config.yaml
n_layer: 13
norm_eps: 1e-05
bias: "none"
MLP neurons of a small language model. Each row is named by its layer, matrix (up: input weights) and neuron, and shows model dimensions 64-159. Each number is 200 + 30 x the weight over its row's rms, rounded and kept within 0 to 999.
Before each neuron's rows, "fires after" lists the tokens most often just before its 100 highest values on Wikipedia text that the model never trained on.

fires after: "D", "T", "t", "ach", "c", "w"
L2.up95,206,220,248,234,252,225,231,189,240,191,169,247,243,233,182,206,238,236,183,179,199,193,279,146,193,235,232,257,195,142,209,193,232,212,150,182,198,163,178,224,174,213,190,227,194,165,213,183,180,200,194,178,199,190,181,233,244,239,162,185,200,131,167,187,211,226,141,238,184,180,181,177,194,167,131,216,224,202,210,176,196,224,146,155,182,207,235,174,245,155,219,218,204,188,249,208

fires after: "in", "ul", "In", "ut", "an"
L6.up432,173,173,217,239,229,155,239,154,148,258,154,174,178,209,210,167,214,185,184,247,202,230,199,183,195,166,197,222,245,173,231,201,148,162,234,170,211,264,195,240,200,190,244,182,175,216,194,196,166,149,181,201,194,181,207,198,201,205,207,197,180,206,132,219,195,174,170,197,207,199,177,181,215,215,250,206,187,170,229,235,204,161,242,241,180,254,224,211,159,184,176,164,167,198,214,175

fires after: "G", "S", "A", "M", "B"
L10.up158,97,209,224,205,219,203,164,181,120,173,212,231,173,200,244,262,197,167,197,140,226,181,188,198,208,150,186,132,213,179,193,200,184,239,236,184,187,185,178,225,211,201,228,208,202,145,219,223,211,240,222,198,205,211,223,156,216,159,171,238,149,181,240,186,212,211,218,161,178,194,167,177,225,172,147,205,163,211,191,182,207,152,240,224,263,215,181,214,212,240,212,177,178,181,185,205

fires after: "C", "T", "at", "on", "t"
L6.up76,223,188,216,204,226,220,166,219,184,185,188,256,254,238,198,186,177,215,187,224,233,180,222,204,196,254,179,164,222,118,204,126,210,181,183,168,174,203,183,196,184,183,152,186,242,215,244,211,206,210,180,151,178,169,206,220,179,183,165,165,186,212,216,223,190,181,216,163,227,222,228,137,202,193,193,191,177,139,231,191,196,196,169,205,261,173,137,185,236,182,179,182,216,176,192,208

fires after: "S", "h", "B", "pl", "W", "F"
L4.up631,211,204,203,260,166,172,188,193,192,226,185,194,275,196,235,242,176,161,203,192,252,221,176,198,192,137,208,162,199,236,218,250,156,183,183,222,198,203,180,265,218,238,201,224,214,192,194,204,184,200,139,185,215,191,220,148,174,185,209,248,232,176,230,136,235,214,212,183,199,193,190,274,179,258,200,188,201,239,219,254,205,217,190,160,253,166,200,199,163,190,197,194,189,225,200,204

fires after: "m", ".", "c", "M", "g"
L4.up4,215,194,178,180,209,245,185,248,175,161,193,233,196,229,220,217,229,219,158,198,248,185,278,231,192,208,215,148,230,158,209,158,193,197,166,248,235,166,164,237,208,169,196,178,178,262,202,183,158,169,237,219,241,222,188,208,172,196,213,149,188,227,130,185,170,171,182,168,183,242,302,195,186,221,173,223,192,227,227,201,167,172,195,191,152,173,193,196,190,173,214,262,182,182,161,160

fires after: "| ", "(", "A", "the "
L6.up424,225,184,203,212,144,121,205,169,175,218,235,218,191,198,171,217,183,217,180,209,210,145,205,215,171,186,242,203,235,179,188,176,199,218,156,158,209,206,202,236,143,173,178,156,242,201,139,162,181,229,155,180,150,212,220,166,170,221,195,186,258,184,247,196,208,179,227,229,224,208,207,241,231,238,173,178,238,164,171,276,224,240,181,228,151,221,170,215,187,158,255,161,192,159,269,175

fires after: "di", "in", "n", "In", "g", "res"
L4.up376,202,240,197,182,156,180,198,216,209,212,208,160,235,190,176,212,175,189,164,177,145,176,174,200,224,155,206,227,195,180,218,160,149,164,202,229,221,165,261,227,212,189,228,210,214,173,235,183,218,129,185,226,245,208,191,154,216,165,202,190,230,188,210,208,257,166,183,270,228,266,243,190,226,198,146,150,204,233,222,188,183,213,183,234,203,176,193,203,135,203,239,219,204,210,215,191

fires after: "| ", "id", "202", ", ", "\"", "- "
L8.up41,218,192,163,180,197,189,191,240,254,204,221,204,237,170,218,188,236,200,124,245,204,203,188,227,197,177,255,191,225,217,211,192,169,129,189,184,184,208,227,201,193,212,252,171,161,183,175,191,158,245,208,207,231,213,190,230,166,149,215,185,209,209,211,202,257,240,177,209,200,194,140,207,190,175,211,210,202,250,204,256,204,226,204,179,202,181,181,209,140,243,247,186,156,175,183,208

fires after: "in", "In", "elec", "M", "cul", "ec"
L6.up559,225,194,199,184,238,167,193,196,163,225,224,171,174,186,198,154,165,189,178,207,150,206,212,223,216,140,176,245,200,215,162,133,172,183,198,187,168,216,225,199,229,227,214,234,229,175,164,205,202,218,249,130,178,188,250,244,209,177,173,244,196,170,221,244,159,205,186,261,215,218,176,185,196,194,210,185,204,231,221,148,225,184,197,208,183,226,230,203,175,206,139,171,212,216,264,201

fires after: "M", ".", "H", "occ", "ne"
L4.up266,239,210,144,179,197,245,214,215,166,161,203,219,207,186,140,249,196,227,208,202,223,171,161,210,193,153,217,229,171,178,220,131,197,201,238,259,213,251,196,267,229,197,231,172,185,172,177,177,174,251,238,218,222,193,141,202,248,188,200,207,176,244,221,177,186,259,211,232,207,197,245,127,192,222,161,217,212,209,176,186,218,178,171,126,203,216,99,195,232,178,192,226,194,196,200,187

fires after: "| ", "con", "su", "in", "In", "di"
L6.up197,205,223,185,267,198,190,250,226,233,249,220,242,219,209,185,220,230,229,176,191,206,181,174,224,201,207,221,211,222,193,215,204,174,149,235,176,214,147,233,248,215,173,162,185,210,172,141,221,187,206,212,212,246,164,251,221,157,194,200,188,205,194,185,168,236,202,202,262,208,236,215,224,163,243,149,135,241,248,195,195,221,176,175,202,164,156,135,219,176,194,227,107,244,186,229,225

fires after: "P", "p", "t", "ot", "et", "T"
L6.up95,292,193,181,200,176,233,186,206,188,145,209,207,201,203,136,210,189,208,240,178,197,179,158,175,195,213,191,160,203,152,192,171,182,218,255,149,141,173,140,142,191,171,230,231,205,240,200,151,232,216,196,248,176,222,203,185,195,241,229,150,215,159,232,184,169,286,190,202,204,217,204,241,225,212,160,195,199,208,221,181,166,230,196,222,255,209,156,224,220,220,212,224,233,228,233,215